{
  "n_head": 5,
  "d_mlp": 1280,
  "norm_place": "pre",
  "positions": "rope",
  "tie_embeddings": true,
  "parallel_block": false,
  "lr": 0.00895,
  "warmup_steps": 200,
  "doc_mask": true
}
MLP neurons of a small language model. Each row is named by its layer, matrix (up: input weights) and neuron, and shows model dimensions 32-127. Each number is 128 + 32 x the weight over its row's rms, rounded and kept within 0 to 255.
Before each neuron's rows, "fires on" lists the tokens most often at its 100 highest values on Wikipedia text that the model never trained on.

fires on: "\n", "."
L8.up415 [120  53  63 160  66 147  99  74 135 126  79 151  90  98 174 122 159 145 172  95 148 117 135 125 113 147 161 124 126 185  76 157 131 103 162  85  94 110 162 138 114 180  93 147 156 130 135 115 167 108 128  98 164 131 159 131 113 155 124 138  68 146 104 119 162 201 135 144 116  93 171 124 123 101 152 120 202 139  97 106 132 129  79  95 119 160  98 176 197 146 146 133 139 166  85 147]

fires on: ":", "/", "y", " place", "."
L2.up953 [114 108 138 141 194 157  75 195 122 107 128 139 132 102 166 162 159 104 149 148  56 133  68 117 198 140 138 160 154 145  90 142  81 153 140 132 113 110  56 139 107  97 136 123 119 191 186 112  64 194 144 123 100 100 111  54  76 115 120 180 123 109 131 101 106 147 128 129 146  59  59 130 161 108 149 143 177  75 213  74  87 106  77 119 175 136 116 188 130 149  97 128  67  71 104 135]

fires on: "==", "===", "\n"
L7.up420 [156 140 115 108 150 107 114 131 146 153 130 130 105 112 155 140 137  99 166 142 168 138 120 171 117  93 101 146 142 127 112  93  94 141 186 110 135 120 107 112 145 169 164  99  94 111  60 116 109 138 112 167 142  65 147 164  90 154 103 123 103 133 158  91 140 134 192 110 127 111 100 109 184 116 120 170 129  93 118 105  78 185 116 133 101 136 116  82 116 114  80 118 155  61 137  76]

fires on: " (", ",", ":", " [", " –", "bo"
L6.up618 [107 110 166 162 149 158 123 133 131 110 140 106 184 140 164 123 151 185  97 143 107 178  99 166 182  92 110 111 118 107 182 118 148  74 121 113 155 172 126 140 102 127 170 148 124  97  62 101 173 159 181 106 146  99  96  90 140  87 113 154  82 122 154 119 118  64 126 167 183 145 155 131 131 178 108 122 117 123  69 116 131 154 154  46 131 134 134  86 121 125 155 125  82 132 122 101]

fires on: " |", " a", " /", "A", "Personal", "|"
L6.up6 [133  94 120  75 131 152 128 148 110 107 190 100 118 155 119  94 173 154 130  66  68 106  90 144 152 116 134  86 182 109 124 161 130 169 108 145 168 122 167 118 146 130 122 111 133 171  53 156 122 102 128 175 146 126 142 154 174 119 141 117  64 170 102 123 126 140 134 154 127 161  89 167 132 156 134 120 141  96 160 190  79 184 140 131  88  83 121  63 116 141  99  76 144 177  85 126]

fires on: "er", "gg", "mba", "awa", "za"
L2.up696 [101 110  97 165 161 117 133 166  92 131 142 123 168 102 156 114 108 148 175 192 136 116 127 141 148  98 150  88  63 106 192 132 151 113 152 111 105  99 179  92 118  81 115 138 165 175 133 102  90 145 136 151 169 121 121 175 138 184 155 159  95 112 164 148 121 109 139 159 109 157 140 105 136  89 192 132 116 103  97 103 153 150 142 142 118 180 185 123 101 158 187  92 155  79 120 146]

fires on: "\n", ":"
L6.up401 [136  65 137 148 152 116 154  91 142 173 141 138 177 191 177  49  54 114  97 136 160 158 158 184 170 101 143 141  87 124  79 185 176 186 150 149 129 123  81 115 148 173 144 121 160 109  66  95  81 146 112 172 122  83  64 106 124  79  80 107  90 134 147 131  74  91 129 133 121 137 144 107 110 152 136 164 103 158 151 147 100 175  88 126 156 103  97  94 127  63 131 139 133  83 123 131]

fires on: " on", " is", " U", "vi", "U", " in"
L9.up611 [103 144 106 143  57 114  70 184 174 172 107  80 135 160 105  71 165 141  90  87 205 121 136 153 215 162 173 129 130 149 143 166 158 140  73 139  88 135 126  71 135  94 133 189 133 168 116  95 123 130 153 130 140 110 105 150 124 156 142 127  90 154 146 137  94  97 116 182  83  73 115 125 119 168 129  57 120 184 137 141  65 127 146 145 156 120 101 109 132 105  72  48 150 158 124  99]

fires on: " on", " –", ":", " in", " office", " |"
L9.up1233 [160 121 118 134 108 143  87 123 124 107 124 137  85 139 137 166 150 132 153  86  87 186  72  84 153 120 145 169 162 130 134 177 149 139 175 144 153 151 151 139 176  57 128 139 118  62  83  87 126  83 134 136 182 105 128 161  80  73 103 197 107 164 174 182 180 112 147  90 106 142 124 125 130 147 117 134 112 121 107 123  28  80 125 130 136 102 101 105 127 140 143 183 104 123 147 143]

fires on: " and", ",", " |", " so", " more"
L7.up554 [104 169  75 119  66 147 146 148  49 144 124  75 135 190 143 122 117 142 130 117 133 121 102 116 156  50 128 141 125 147 119 140 133  96 156 152 130  98 119 133 153 121 140 134 165 168 152 198 135 173  79 184 129  94 122 114 152 128 159  75  86 146 117 165 125 108 126 110 100  99 134 105 127 104 162 215  80 180  69  99 146 168 131 175 149 128 150 157  89 108 101 146 140  72 132 125]

fires on: "2"
L8.up0 [ 83 144 157  95 152 192 146 120 130 126  93 130  88 105 150 160 133 132 101  87 129 123 172 112 112 136 212  66 136 122  92 146 130 162 109  89 126 161 160  60  96 120 110 153 143 120 140 131 137 181  82 136 148  79 122 146 155 107 133 143 119  93 117  94 124 152 192 155  64 114 109 161 108 139  98 118 112 196 161  36 128 129 174  82 118  95 113 113  76 100 120 138 108 165 133 119]

fires on: " ", "–", "1", "9", " (", " was"
L9.up1015 [165  80  88 150  85 172  92  79 155 117 148 187 156 146 120 182  85 150 148 142 115 133 162 117 149 155  99  93 151 117 112  84 217 130  86 128  84 124 122 128  70 138 132 124 179 172 117 164 127  97 122 130 163 133 113 143 132 146 160 103 124 194  97  66  84 101 110 116 144 150  92 105 142  71 145 182 118 135 102 152  87 124  97 127 120  74  98 201 116 134 126 114  97  72 157 130]

fires on: "0", "%", " of", " from", " were", " there"
L2.up1081 [163 135 136 130 171 100 141 138 136 119 141 129 156 162 109 150  67  85 127 130 239 106  96 121 101  86 207 101 123 112 139 163 123 170 123 136 137 109 148 142 124 175 151 116 142 122 119 159 152 155  70 179 148 131 110 136 107 155 137 141  80 141 156  88 202 140  97  97 125  76 138  95 105 143 143 124 146 137 155 195 125 118  69 142 108 150 142  96 148 177 183 116 183 105  99 125]

fires on: " =", "\n", "==", "==="
L8.up593 [194 142 101  93  75 133 133 122 143 181 153 146  91  94 101 129 155 126 120 138 138 124  96 144  79 130 144 110 128 125 176 148 156 129 147 134 118 160 120 118 143 164 132 182 158 165 114  88  96 142 122 112 144 135 145 161  57 147 124  94  52  92 160 136 142 113 104  69  61  40 133 135 136 163 176 167  95  94 149 136  83 154 115 112 199 126 100  99  86 142  89  91 138 122 140 101]

fires on: " |", ",", " of", "|", " and", " against"
L9.up1143 [118 155 122  87 131 143 144 119 121 128 128 135 111 127 163 124 107 177 112  59 158 159 150 136 167 148 191 149 100 194 150  84  82  69 184 173  83 149 130 168 114 180 149 125 138 127 108 156 139 128 124 141 145 166 168 111 189  95 143 135 155 101 143 126 113 179 156 193  84  93 186 144 119 109 120 129 120 135 117  72  71 153 116 115 181  89 152 130 112 105 111 103 147  91 123  86]

fires on: "0", ",", "5", "9"
L9.up548 [ 99 137 110 128  45 143 136 115 102 143 140 110 114 115  94 128 136 145 138 128 152  93 151 149 155 118 155  91 152 123  83  86 154 148 123 194 122 101 122 103 108 115  76  87 185  98 119 104 144 180 112 129 134  95 123 114 161 129 113 122 121 178  99 119 100  87 120 179 185 178 153  91 117  93 147 112 129 165  62 156  94 115 103 109 112 128 163 153 111 137 111  80 154 112 136 112]

fires on: " in", "d", "D", " on", "ar", "or"
L8.up1121 [111 124 113 102  92 133 142 158  82 146  99 126 157 108 107 159 124 108 126 107 156 102  96 190 136 135 140 167 202 116 134 198  82 148 125 140 152 138 127  90 150  88  88 206 127 104 132 136 131 153  92 130 106  86  75  96  76 143 132 140 112 197  92  87 107 149 127 179 179 161  99  91  97 118  77 150 140 176 120  71  85 152  79 155  88 151  68 185 109  97 107  70 146 156 122  79]

fires on: "|", ":", ";", " |", "-"
L9.up1028 [141 102 142  90 123 132 108 134 179  87 152  98 143 186 158 126 154 122 147 119 100  76  87 139  95 133 143 121 177 153 192 251 154 118 162  93 160  78 129 148 124 136 128  85 146 136 114 134 114  57 148 172  98 118  54  82 114 138 124 109 123 131 185 142  90 142  68 129 104 171 131 165 172 120 156 115  80 162 130 112  66 151 126  91  57 114  97 146 165 115 155  77 190 179 136  91]

fires on: "2"
L9.up471 [132  94  99  78 117 112 154  91 147 139 160 113  86 117 182 137 109 131 121  96  99 135 161  82 183 152 217  92 130  79 131  76 151  82 127 136 135 164 145 114 166 115 135 130 157 110  96  90 108 121 124 183  99 102 113 104 114 132 167 140 111 113 121 141 146 110 191 120 132 129 187 143 126 177 113  94  86 144 154 112 134  82 138 135 129  68  96  98 125 105 115 126 146 129 124 182]

fires on: "0", "2", "5", "3", "6", "8"
L7.up669 [137 143 107  83  81 118 171 117 160  98 131 157 132 140  98 156 127 124 106  70 102 132 101 179  92 170  90 126 153 126  24 130 205 158 111 122 158 133 138 112 117 171 114  97 180 182 117 145 149 154 133 136 120 119 137 142 160 123 152 124 127 162 116 152  81 104 139 159 108  91 129 147 123 128 135 148 141 171 106 173  88  82 139 125 157 141  90 132 103 121  96 126 127 103 139 153]

fires on: " in", "\n", " of", " |", " to", " from"
L7.up371 [173 124 158 105 153 180 149 173 128 128 138 116 100 151 186  88 130 171 157  72 138 180 121 147 165 101 140 156 162 139 161 237 143 120 103 149 162 146 185  87 150 151  84  90 166 121 117 152  77 126 124 158 139 106 130 151 170  88 100 116 122 142 177  67  90 158 164 144 144 121  90  99 162 187 125 159 134  70  83 170 106 194  79  94  63 132  96 126 177 102 122  75 147  90  98 148]

fires on: " W", "W"
L8.up268 [121 123  85 109 150  93 106 155 160 153 109 203 151 113  85 130 157  94 133 139 162 121 100 107 107 202  96 165 130 138 132 135  78  58 103 132 101 161 143  85 160  66 145 115  87  89  81 187  96 203 126 129  77  76 161 125 111 104  99  92  97 164 150  85 139 116  76 154 136 106 151  89 162 162 129 202 115 142 182 124 128 170 118 114 131 170 104 131  98 134  89 127 131 133 198 118]

fires on: " |", "\n", ")"
L6.up23 [ 87 128  75 150 138 120 136 185  98 103 146 179 124 127 149  43 138 136 106  76 104 170 119 119 159 159 151 106 144 153 142 176  48 134 110 138  72 195  82 109 114 138 175 127 107 140  86 114 129 196 111 117 107  95  96 107  96 117 160 138 165 108 140 178  85  83 152 115 125  92 147 118 108 111 123 120 152 167 169  72 101 176 182 111  50 100 102 120 164 120 150 187  76 153 150  94]

fires on: " ", " A", " (", "1", " |"
L9.up802 [164  94 106 149 135 195 146 107 157 129 148  93 190 146 103 175  78  98  95 100 138  76  96 109 167  97 114 129 186 159 130  91 152 215 144 127 187 142 100 126  95 112 127 120 126  98 126 119  58 120  97 143  77  99 131 111 156 120 136  98 178 150 141 131 167 134 144 147 127 133  73  95 127  83 111  94 106 132  78 113  47 131 106 105 129 135 138 183 147 117 191 101 142 119 131 129]

fires on: "-", " /", " |", ":", ".", "^{"
L5.up462 [142 121 181 115 146 120 160 156 166 125 190 111 153 181 144  95 134 107 145 113  92 130  96 115 115 157 178 115 124 148 151 113 168 133 105 172 128 141 122 148  81 129 137 121 122 133 148 141 127 131 154 181 117  73 144 150 161 194 129  54 127 171  98 145  57 161  77 149 105 157 102 153  93 147 123 169 117 128  98 147 115 126  98 117 119 144  90  96 102 112 152 112 164 117  90  61]

fires on: "ed", " of", "d", " to", "ing"
L7.up531 [125 146 107 124 154  96 168 158 145 154 141 112 179 123 159 145 119  95 160 102 152 108 145  64  98 121 131 114 150 183  77 166  94  57 112 168 144 109 122 186  30 153 190 132 131  51  98 128  83 182 105 178 141 129 197 116 136 120 164 144  81 128  94 135  98 158 127 132 108 185 186 110  91 136 106 108 148 134 120 117  92 123 144  94 110 190 158 112 156 127 131 106 159 149 171  81]

fires on: " |", " in", " on", " at", "s", " as"
L5.up1256 [175 181 106 118 103 106 104  44 116  97  86 127 126 113  91 135 131  77 120  95  79 133 145 155 126  99 172 122 161 157 132 173  83  82 142 115 131 110 107  83 173 122 100 228 131 112 148 142 180 177 124 198  97 118 136 103  98 129 157  71 133  91 112 164 161 113 110 115 132 177  84 109  74 145  90 110 137 141 132  86 153 114 148 222  98 128 126 114  52 150 139 176 120 118 103 130]

fires on: ":", " –", "5", " December"
L5.up779 [ 79 104  98  97 135  88 107 134 112 140 166 125 178 114 153  85 127  95 112 111 216 169 175 111 123 117 178 120  58 140 116 168 112 178 139 169 127 142 124 103 155 116 121 157 129  98 159 151  92 129 121 122 134 111 131 117 131 103 157 151  65 146 210 106 109  77 201  88 163 106 167 201 139 139 153 158  71  76 155 165 110 134  98  94 163 113  91 116 134  73 105 144 191 142  81 149]

fires on: " a", " |", " the"
L8.up769 [152  94 145 117 117 121 102 121 134 111 150  63 115  96 150  65  78 109 141 112  67 108 115 107 132 183 132 134  73 181 111 255  80 123 104 136 119 101 144  61 126 102 126  98 169 134 126 131  65 172 138 176 104 144  92 191 148  83 126  62 111 131 164 146 171 135 163 164  95 156 108  72 137 141 185 164 100 123  89 102 133  84 104 104 143 141 122 122 138 120  74 118 164 124 127  85]

fires on: " |", " ", " Per"
L8.up647 [147 102  97 113 172 118 156 109 106 175 123 117 151 174  74 205  92 128  97 111  92 121 155 135 146 110  65 103  61  97 137 127 136 183  98 142 213  71 146  77 139 108 130 167 151 121 144 179 145 125 121 113  98 148 129 117 161 107 104 177 135 105  84 134 157 122 103 133 185 177  93 163 130 117 127 152 106 162 126  92 101 123  88 123 154 114 144 180 102 150 137 155 149 133 119  83]

fires on: " ", "0", "2"
L7.up441 [135 154  85 138 169 169 104 145 124 158 126  98  94  57 152 115  99 156 136  86 134 116 186 146 116 126 159 157 165  79  93 145 131 139 152 153  98 155 152 119 146 130 181 163 174 138 116 104  88 124  94 149 115  99 161 147 171 168 167 116 100 105 152 167 114 140 134 108 150 136 185 171 100 108  73 143 143 151 110 106  99 137 144 112 185  92 117  46 143  62 158 152 115 199 140 174]

fires on: "0", "1", "s", "8", "6", "9"
L6.up125 [151 142 146 106  75 145 135  60 153 142  85 116 162  65 129  79 162 118 112 145 100  79 158 125 110  91 126 192  89 103  99  95 157 142 123 109 148 109 179 175 127 102 156 159 119 151  92 129 106 163 151 168 139 139  52 158 151  85 134 133  97 135 171 219 111 169  97 142 170 101 144 180 166  75 143 137 117 177 101 122  87 109 119 159 139 108 146  70 129 183 134 118 124 168  90 176]

fires on: "\n", " \"", "\""
L9.up1189 [111 161 131 106 113  97 157 136  52 104 113 133 144 179 134 115 155 113  34 164 184 185  92 151 144 127  91 134 144 221 134 236  74 125 128 145 111 137 127  94 108  75  70 137 108 136  15 121 119  81 125 103 173 175  97 108 109  79 147 115  90  59 164 145  75  87 142 143 111 103 144  93  99 124 148 107 103 177 145 109  98 132 131 148 109 133 113 125 126 115 165 179 174 153  84  92]

fires on: " |"
L7.up210 [121 164 125  96 131 146 178 175 132  59 154 137 177 133 118  88 101 154 123  92  72 119 106 169 120 147 142 132 144 137 123 255 112 149 100 116 176  95 152 111 121 108 124 126 142 161 115 162  76 150  96 179 122 111 104 124 122  89  94  97  87 127 124  93 106  86 166 184 154 162 142 124 162  98  79 150  93 116  59 127 122  51  83 151  80 148 120  98 172  75 140 131 156 122 147  97]

fires on: "2", "1", "9", ",", "0", "8"
L9.up1102 [172 115 139 159 131  64 181 102 171 153 184  76 125  60  77 151  96 165 132  93 126 161 167  61 124 160 172 128 150 112 171 195 122  57 160 166 166 138 135 102 131 142 160  93 163  78 111 154 142 116 142 133 134 153 165 142 145 119 153 112 109 160 131 117 163 119  70 127 128  98 155  95 141  92 172 156 163 107 174 101  86 112 121 149  74 139 138 157 146 217 141 146 146  94 144 144]

fires on: " the", " and", " a", ":", "u", " |"
L8.up1247 [ 93 189  30 170 129 168 103 147  84 123 147 116 126 144 142 137 140 166 110 115  75 108 130 119 128 117 111  93  70 119  79 203 113  82 111 131 105 127  92 128 105 140 187 110 122 169 162  88  76 156 117 159 116 166 157 127 175 118 123 126 113 135 126 150 157 156 144 161 158 172 132  83 126  81 130 190 168 123 106 180 137 154  98 130 179  96  91 123 140  77 140 132 150 106 138 114]

fires on: "us", "en", " ex", " Ex"
L8.up919 [105 119 154  97  36 141  98 156 149 129 187 116 127  98  97 131 134  77 155 120 147  70 118 143  63 143  98 114 148 148 107  55 112 107 130  90  95 194  57 141 125 142 117 124 119  60 167  88 130  82  96 182 123 160  93 124 114  51 173 107  91 166 177  93 144 177  41 123  97 134 153 137 139 127 109 114 197 167 138 116 200  97 155  79 117  70 113 139  86 132 142 122 147 136 134  78]

fires on: " the", "The", " The", "the"
L8.up791 [100  92 136 118 114 104  77  96 196 114 125 158 163  59 120 140 132 138 159 109 135 140 104 150 107 213  83 115 126 109 102 225 109 122 137 110 110 113 137 115 163 120 106 142 128 152 137  99 131 156 144 100 145 187 104 171 159 114  89 160  92 134 121 122 107 139 110 181 109 161 142  98 210 130 192 143 143 118  94 117 159 175 107  93 137 143 111 180 152  73  40 126 189  69 139 154]

fires on: " –", "-", " on", "S"
L5.up899 [117 126 150 142 107 133  97 173 144 125 163 106 100 108 136 171 112 220 161 131  88 152  80 155 119 111 195 175 122 104 104 155 121  84 124 171 133  91 166 142 173  88 110 122 186 131  82 116 174 116 112 131 147  71  89 169 105 153 153 107  70  91 212 106 184  88 149 113 126  65 157 114 226 145 124 116  99 129 128  64  88 174  91  96 101 137 101 149  97  77 131  95 115 102 123 129]

fires on: " a", "-", " re", " was", " \""
L7.up876 [181 113 141  85  86  99 102 200 154 121 193  64  68  92 160  91 102 159 156 112  61 102 148 131 117 177 189 117 104 153 108 174  72 129 109 144 144 154 173 127 140 150 103 121 139 134 114  99  94  67 132 139 139 127 131  92 117  67 180  96 117 161  96 132 145  50 118 156  89 174  70 119 133 109 128 178 111  92 120 129 152 151  84 126 185  95  86 168 169 133 112 103  84 124 132 162]

fires on: "0", " Ab", " of", " in", "ab"
L9.up563 [ 67  80 154 103 117  85  97 188 124 148 136 118  99 146  88  93 131  98 123 178 130  85 101 127 120  55 210 115 189 111 111 116  81 155 148 156 148 112 129 153 113  98  90  71 139 148 134 166  77 169 106 173 102 121 100 137 137 118 129 143  99 115 164 165 143  82  83 186 133 106 125 132 129 187 158 148  91 170 126 132  99 114 128 104  93  70 121 159 123 164 165 143 111 117  66 153]

fires on: "3", " Se", "2", " South", "pe"
L8.up768 [107 131 136 121 137 142  69 173 152 153 168  25 161 155 151 128 136 126 159 106 129 113 129 121 132 136 122 120  80 177  97 147 135 154 137 165  75 198 106  99 102 143 141 103 142 126 131 143 137 208 154 145 122 124 111 148 139 189 148 144 106 142 156 117 127 128 164 141  74  87 126 117 115  76 103 139 118 197 193  77 166 156 112 173  79  99 124 185 105 110  94 117  84 147 109 128]

fires on: ".", ":", "pen", "ST", "pa", "re"
L2.up1069 [179 161 131 126  90 156 116 150 134  28 226 133 137 156 110 109 153 211  71 120 103 156  96  71 104  40 166 142 121 145 176 139 160 119 143 149  87 156 128 142 130 148 107  52 112 138 128  66  97 110 142 136 114 150 130  83 145 127  89  98 190  85 134  96 109 104  99 124  80  75  85 124  93 129 173 115 143  89  98 113 117  76 135 112 113 125 132 154 156 186 129  97 133 113 130 170]

fires on: "d", " public", " to", "al", "l"
L6.up47 [114 114  92 130 123 140 161 115 107  93 151 151 129 111 162 149  64  92 121 100 180 168 108 103 163 104 137 143 101 167 172 171 125 108  89 146 145 111 187 118 105 152 154  95 113 117  84 189  90 124 146 185 141 136 151 131 125 188 140 126 139 136 199 123 147 153 129 201 144  54 166 146 124 157 123 111 191 134 133  75  90  93 125 139 141 217 171  87 143 116  81  80  97 110 172  82]

fires on: "|", "1", "S", " |", "8"
L8.up280 [ 92 145 133 138 119  89 155 132  88 121 160  99 124 139 182 179 120 170 105 101 156 118 126 134 117 152 126 137 130 168 124 120  94 142 120 165 109 179 124 126 136 162 103 124 141 105  90 177 106 121 185 128 134 134 162 105 127  99 168 126 168 107  85 147 202 130 134 141 102 194 101 162 181  86 107 132 170 175  82 121 146 119  88 161 180 100 104 111 187 131 138 118 108 106 145  47]

fires on: "\n", " season", " series", " ground", " of"
L5.up119 [151 116 169 161 170  86  94 182  96 127 144 134 155 110 108 182 156 109 102 169 151 224  57 188  96 189 150 116 128 147 118 144 150 156  85 127 155 148 159 109 173 123 111 141 106 118  96 152 108 114 115 130 190 149 108 104 106 139 166 132 149 147 129 164  51 154 105 111 153 125 141 120 182  81 112  87 156 150 161 175  91 138 117 138 143 129  84  65  98 157 164 123  99 140 115 125]

fires on: "1", "2", "4", "7", "5", "0"
L8.up1052 [ 84  95 171 140 143 118 157 121 148 110 212 143 112  89 208 149  85 161 127 161 120 146 173  32 155  90 143 105 209 126 138 137  38 158 121 139 155 145 156  95 130 105 119 130 162 127  94 113 203 106 139 109 102 147 171 114 159 132 155 124 112 162 113 136  98 137 158 111  69  67 117 115 134 126 143 158 138  87 154  99 139 135 162 126 129 152 148 189 169 125 158 124 132 124 150 114]

fires on: "\n", " to", " ", "1", " sub", "|"
L7.up806 [157 108 148 141 176  92 151  82  82 147 154 151 107 141 128  85 121  96 106  34  96 126 138 133 108 135 200 156 161 112 117 177 101 181 109 178 172 137  52  92  78 155  78  97 141 121 151 143 138 137 148 151 154 158 139  37 144 143 179 119 124 125  98 142 163 162 115 124 131  91 115 162 130 148 105 107 157 166 104 136 137 130 120 166 137 122 113 102 122 133 119 141  75 133 133 138]

fires on: ")", "0", "u", "3", "5"
L5.up148 [122 146 128 115 140 205 114 129  94 116 127 105  77  86 114 147  72  99  86 140 115  96 115 108 141 141  99 149  76 169 135  92 140 155 109 193 183 167 134 145  75 102 160 132 134 119 140  77 112 149 127 136 105 124 159  74 121 102 139 179  96 124 109 100 151 165 137 107 175 100  82 179 157 106 147 153 117  73 114  44 178 140 177 123 133 148 138 113 128  79 167 118 135 123  99 128]

fires on: " |", "na"
L9.up882 [145 147 147 113 136 188 158  84 133 133 185 144 121 168  97 125 168 159 121  76 139 159  80 176 122 154 137 146  78  97 119 225 129 102 128 179 157  72 131  71  93 158 114 109 123 140  58 153 120 162 137 113 154  50 171 176 151  90 102 158 121 114 136  98 141 158 124 165  92 131  52 120 147 129 138 136  87 144 133  92 117 110 108 139  89 114 119 101 117 158  88 162 170 121 159 121]

fires on: "\n", ":", " life", " "
L2.up1230 [163  73 139 215 172  82 177 156 165 216 157 130 179 112 122 117 103 122 148 157 131 127 160  97 153 140 149 119 113 111 120 145 119 118 120 130  69 145 119 113  98 135  82 165 170 149  97 136  39  85 170 113 127 135 159 177  80 121 114 145 122 138  80 104 109  88 111 153 104 118 157  98 113  87 108 128 120 144 183 167  68 150 159  99 193 136 154 156 148  75 134 132 131 155 134  77]

fires on: ".", "y", "ful"
L2.up1192 [144 115 100 156 185 202  87 136 133 173 142  81 171 175 156 114 186 171 164  67 113 105  94 165 145 166 116 105  87 128 125 116 140 205 190 147  74 134  61 131 105 119 118 139 150 189 134 124 115 149 154 113 160 120 120 135 113 115  86 167 125 155  96 132 139 168 143 112 183 107 108 111 133 149  82  90 188 118 141  95 101 157 121 119 150 146  86 121 146  95  78 100 105 143 105 150]

fires on: " ", "al", "all"
L2.up71 [169 140 113 160 125  60 100 104 168 105 105  53  99 163 143 176 138 149 185 131  97 131  96  95 108 138 181 153  64 101  96 155 116  77 102 161 131 143 133 135 118 121 152 158 149 191 119  55  58 144 129 101 193 156 190  91 127 204 159 165 130 159 212 107 110 145  95 145  55 146  73 172 120 146 166 161 205 104 134 150 149 141 113 131  98 158 116 133 166 131 122 128 124 136  72 143]

fires on: " ", " |", "."
L8.up233 [139 104 102  83  90 106 133  81 103 157  84 144  62 135 107  87 117 206 163  75 113 113 163 125 124  80  94 142 131 110  96 204 110  87 144 152  72 165 145 142 120 177 111 142 139  94 105 101 132 162 120 157 117 124 164 145 160 172 105 154 124 147 111 127 135 122  71 139  99 170 171 146 163  75 130 122 168 120  62 151 123 136  79  99 112 160 137 110 182  81 151 110 126  92 134 143]

fires on: "\n", " –", " |", ":"
L5.up1185 [121 129 141  87  87 101 158 142 128 119 157 104 133  93 100 147 186 149 159  81 129 180 152  93 182 112 131 144 124 151 101 139  90  98 170  96  85 174 132 132 157 134  80 123  98 162 141 128 124 115 112 148  79 171 158 148 120  87 134 117 108 139 186  78 150 124 140  83 134 170 150  94 152 157 140 101  41  82 117 105 121  97 117 104 134 124  79 150 126  67  93 136 179 206 145 164]

fires on: ",", " is", " are", " (", " was"
L8.up591 [130  56 146 185 107 135 199 121  73 102 137 122 200 130 131 131 129 159 110  91  75 158 141 144  65 117 124  91  80 137 139 169 102 141  83 201  62 158 124  89  86 161 131 102 162 131  70  96 145  97 137  86 108 148 106 161 110 172 110 143 121  84 157 104  89  58 143 172 180 125 131 128 120 122 121 119 131 154 160 174 107  81 128 113 123  84 119 112 167 128 223 110  65 180 156 140]

fires on: "1", "s", "ner", " most", "i"
L6.up897 [139 118 112 111 112 126 100  30 140 131 166 100 195 107 123  91 100 184 170 112 162 132 128 174 131 123 155 119 131 126  88 188 146 132 129 119 176 148 116  95 150 104 119 115 184 132 111 145 132  61 226 163 142  65  98 122 173 158 114 177  91 113 207 100 108 104 124 131 175 178 104 132 150 124 158 138 101 190  89  73  65 146 136 124 128  89 138 133 176 143 159  96  98 155  74 179]

fires on: " |", "1", "ep", " his", "pr"
L6.up909 [107 161 105 157 125  86 152 111  88 127 150 107 130 187 104 109 150 182 116 178 161 120 129 142 111 149 136 116 172 157  99  93 189 216 177 124 124 115 135 152 125 107  30  66 103 101 133 129 145 109  82 104 105 112 145  78 136 117  93 102 136 120 198 107 143 148 119  64 157 181 107 152 122 105 119  98 128 120  63 121  99  91 117  85 103 184 155 145 121 178 191 123 107 131  71 150]

fires on: " ", "-", " non", "im"
L8.up607 [151 148 142  64 172  39  86 171 177 105 117 115 101 103  74  84 147 177 164 130  36 127 106  82 134  91 153 141 176 137 102 148 104 126 132  77 133 176 108 135 125 165 152 168 107 157 169 144 171 151  91 120 148  95 170 120 154 133  83 105  77 145 155 173 145 104 140 117 109 161 128 137 114 172 155 179 182  82 106 120 190 145  65 168 125 135 152 150 137 106 121 161 156 102  98 107]